config.toml
head_dim = 64
intermediate_size = 2304
vocab_size = 27163
norm = "layernorm"
attn_scale = 0.125
bias = "all"
init = "uniform"
init_std_o = 0.0
learning_rate = 0.00566
lr_mult_o = 4.0
beta1 = 0.93
schedule = "wsd"
decay_shape = "linear"
train_tokens = 1360000000
max_steps = 11269
MLP neurons of a small language model. Each row is named by its layer, matrix (up: input weights; down: output weights) and neuron, and shows model dimensions 192-319. Each number is 128 + 24 x the weight over its row's rms, rounded and kept within 0 to 255. Numbers have three digits each.
Before each neuron's rows is what it responds to, as a language model described it from the Wikipedia text at the highest values.

Year-start digit
L2.up1579:162135149116167104133109148117138145117125095095145081146103120114166150165124120071111127129130111175162107113142129165125146098150111118135147112124090143114103127111131150100146118115084159114187130130109167109131118142116136078147127108126098146104168137111101132164142113100113135113141130133118117113080127100123116101128144150113104135086120134145098137144175121178119137157126
L2.down1579:160086114106128103147134105141128155126117186153122115113111110129099137188126132121128099134145148113103167141089066102159170132133152124138106137098084146102094134155076144127124070128126145186134119119102107138124115141144133153088174086094122135112129134134164096099102128122135117135108152159074151133074094139167154096055146142122107153124177078128114136136141134154097120143148

Subject noun phrases
L3.up1716:134136122101119157064088117094121101082157090102110133161166100135130104149164114184116139148137162150123140138176146122141065093144096154105118130139140164132144171102132143155110105141116144124188095156135147193154141127104162157085164115126086123086131172121117130098118159163095127118114121129146085114135139086170098138123155162122115102107117121072129134131128101087119135151149
L3.down1716:114149136120094135134099135145115151115145168124129124124140138127067109127158137166149118109122123109093140128133120097149121106145108163126110099134122111139117142137140163109080139154120089141129119162129062176121142119146121153109124118086124114175148127126131149145111124137129124127108140133143102124145140114179130123164117127148128108091121162111129126131129076159130135136191

Death and fate verbs
L2.up1453:169144150141147133128165134120120109161106111112121132168104048124079127151100134150085122157176100155109137145152120178104129124107144100167125149119140111141121143115152144113099107159125128190105117125141147153134091139117098099103124140108129157091136123114135108123153150108136106157088142132147129174119155128122162152151143122131155114125095113093086148141194122126125159135130
L2.down1453:122128123115142152131162122115135131124124131159109129147091125124091094113120130138099131094131112136148144086154127134123117107107108118161091127102157123167090122038134167092105173118155117128119099117110129144144099094091103151124144075126138129095163150111150120129146141127141149172140111104136154123117145121115162126125134170178148124148169124159095140138164110130135135130129

Digits and institutional role nouns
L5.up1425:112111122148103094130112139168103135142132125164119139124110193115127158165149105153129110098133084152132080156114148124154164162128154148099145141115102134158149137135092152093107112159143125139134121109157176112120092192156131144157146126129126121110095174139136141121079143100086108163130190103083137125160141103114125140076123143125130144143121119141101138103148115161113137175075
L5.down1425:091113110165153137129123100157129117099111097116124117148148113112106118158101159084125136145156141077104175137115147113115140117129112077140083115131143154100117112135124157108190186185101127174153092131111152156132094121121142120128168145155126145137132125096121137126138151067160121116128112118120100148136104071156092126146117094128089181135077151150135120139118101113106143110150

Joiners inside multi-word names
L2.up163:109100148122128141147144110168134129179118155125154177098136166148126122143125131108125134124116059150143122161155131180124142155122117112065160125119164126132131124114124135161128073121132125116130150128159094163098172120148133147114149117151111145128162136152152083148117145134128128092100160145130131162078114121183140105123149153192119055131133115140133159125118139121116155099129
L2.down163:097136129183140128128122098113098104128140093133121150139126093109107177093087109146110090133071149135076115109173129155156138124144114140154090141149137095081153156167108144179102126142164067159111128156081150136172113115124157108090127176115126090138140118131116158115119117131138137125131107157154110117148141102115087120090136137164124094083120136121134132132126118160097174115137

Surname starts in names
L3.up2229:159137111089116104116119104088157142088127132138136166126145111143154154164151140142113110122139102124129133117109134176098136189117167120169110176090131145090128108090127162147137102133126124145134142069169121115153132098125131115111143119157125079160111124099127098144131104096092121113142080133126097127137105194098132128163099111149091101110152092105114157091150167137108164123172
L3.down2229:179115112139100163123083144136130107144191126121136146141115136125105156108125098144105125144176164140130112132139152126148115126138146156109106098160111072163130144098129156165109071088088128135136116164102135134128142102180134086134167144101172128091116149177103128090126119174137124138134134133157093123159157088100166222082181101109125101106125152145119155124113092145123070134072

Speech and belief verbs
L3.up1496:152152094117133116152100070146128151129164144154152149092096103113167180143100144141115180110068102111178152128132115131119117122121103111134112076127149143091148130194152121085153092158123115188105099123183105144113124163154103147138151208110091126122141108105148088143092113160121113146166185132102119111163098191146115109112100167141144166111126105130106148122103166127106112150130
L3.down1496:148169076169108131138084123154178097104137111136126113128097102126123139110130126133105156124112090119142123122079116134111146153102155134154116125144127145102140144122112096125144108142177101123131122148137124126121129172159121129132142122120095111169148126136168153122092112115132111082140101138148152184128143142165128101111140148110121141162158155150136144137133105111097123110122

Break/shut action verbs
L5.up1122:120126126155127145142106159139131155144118113169134139143122111079107106117105121110162166115115082146152123060134135152148116179103173141099120127126134096120141151104116153142121101144159127150148123152139155104160164136152178112160131118113114108134113095080081161133152103114109097106134160132131148125121133115138135138143136113100156149123120109139127079098127094124124088088117
L5.down1122:130110084092093143093070126115168147138103116163159125154168120053113128105158135124090104101149137140150123119159113113132116125118099164103100143091096156149127175140133156160125121093097165086106169139161160124124113141145156121145153148136143118137094090125105136120145117183163132137125138134132167158105099123121203130113129094193160127116141138130136149120100103159131137140115

Mid-name continuation tokens
L5.up1686:115131128113142105130093100147145158112104148105141156069123129140144101134177184115106134131103128113145088139116133104133103134094095096113114140142120128087113152106101134097076049124161160133140108086114120127072102170138126106160162159114085135087135125145123139151125121152112148132138111114174115155104100156165129133113125131136135114132132149158143132131147084170110120096145
L5.down1686:161137119121130109133118126133073110156102096145163146138156124111123129138145074132099162095181093139114128106144163150100161130130142103147129151110107099167135119117145110137163141114099121159150139158140107101160131155131145115096134134096114111111146146138130115151086132121106162122087137153107124153131116110113136109163100139096133122144081101148124126139146100080139091095132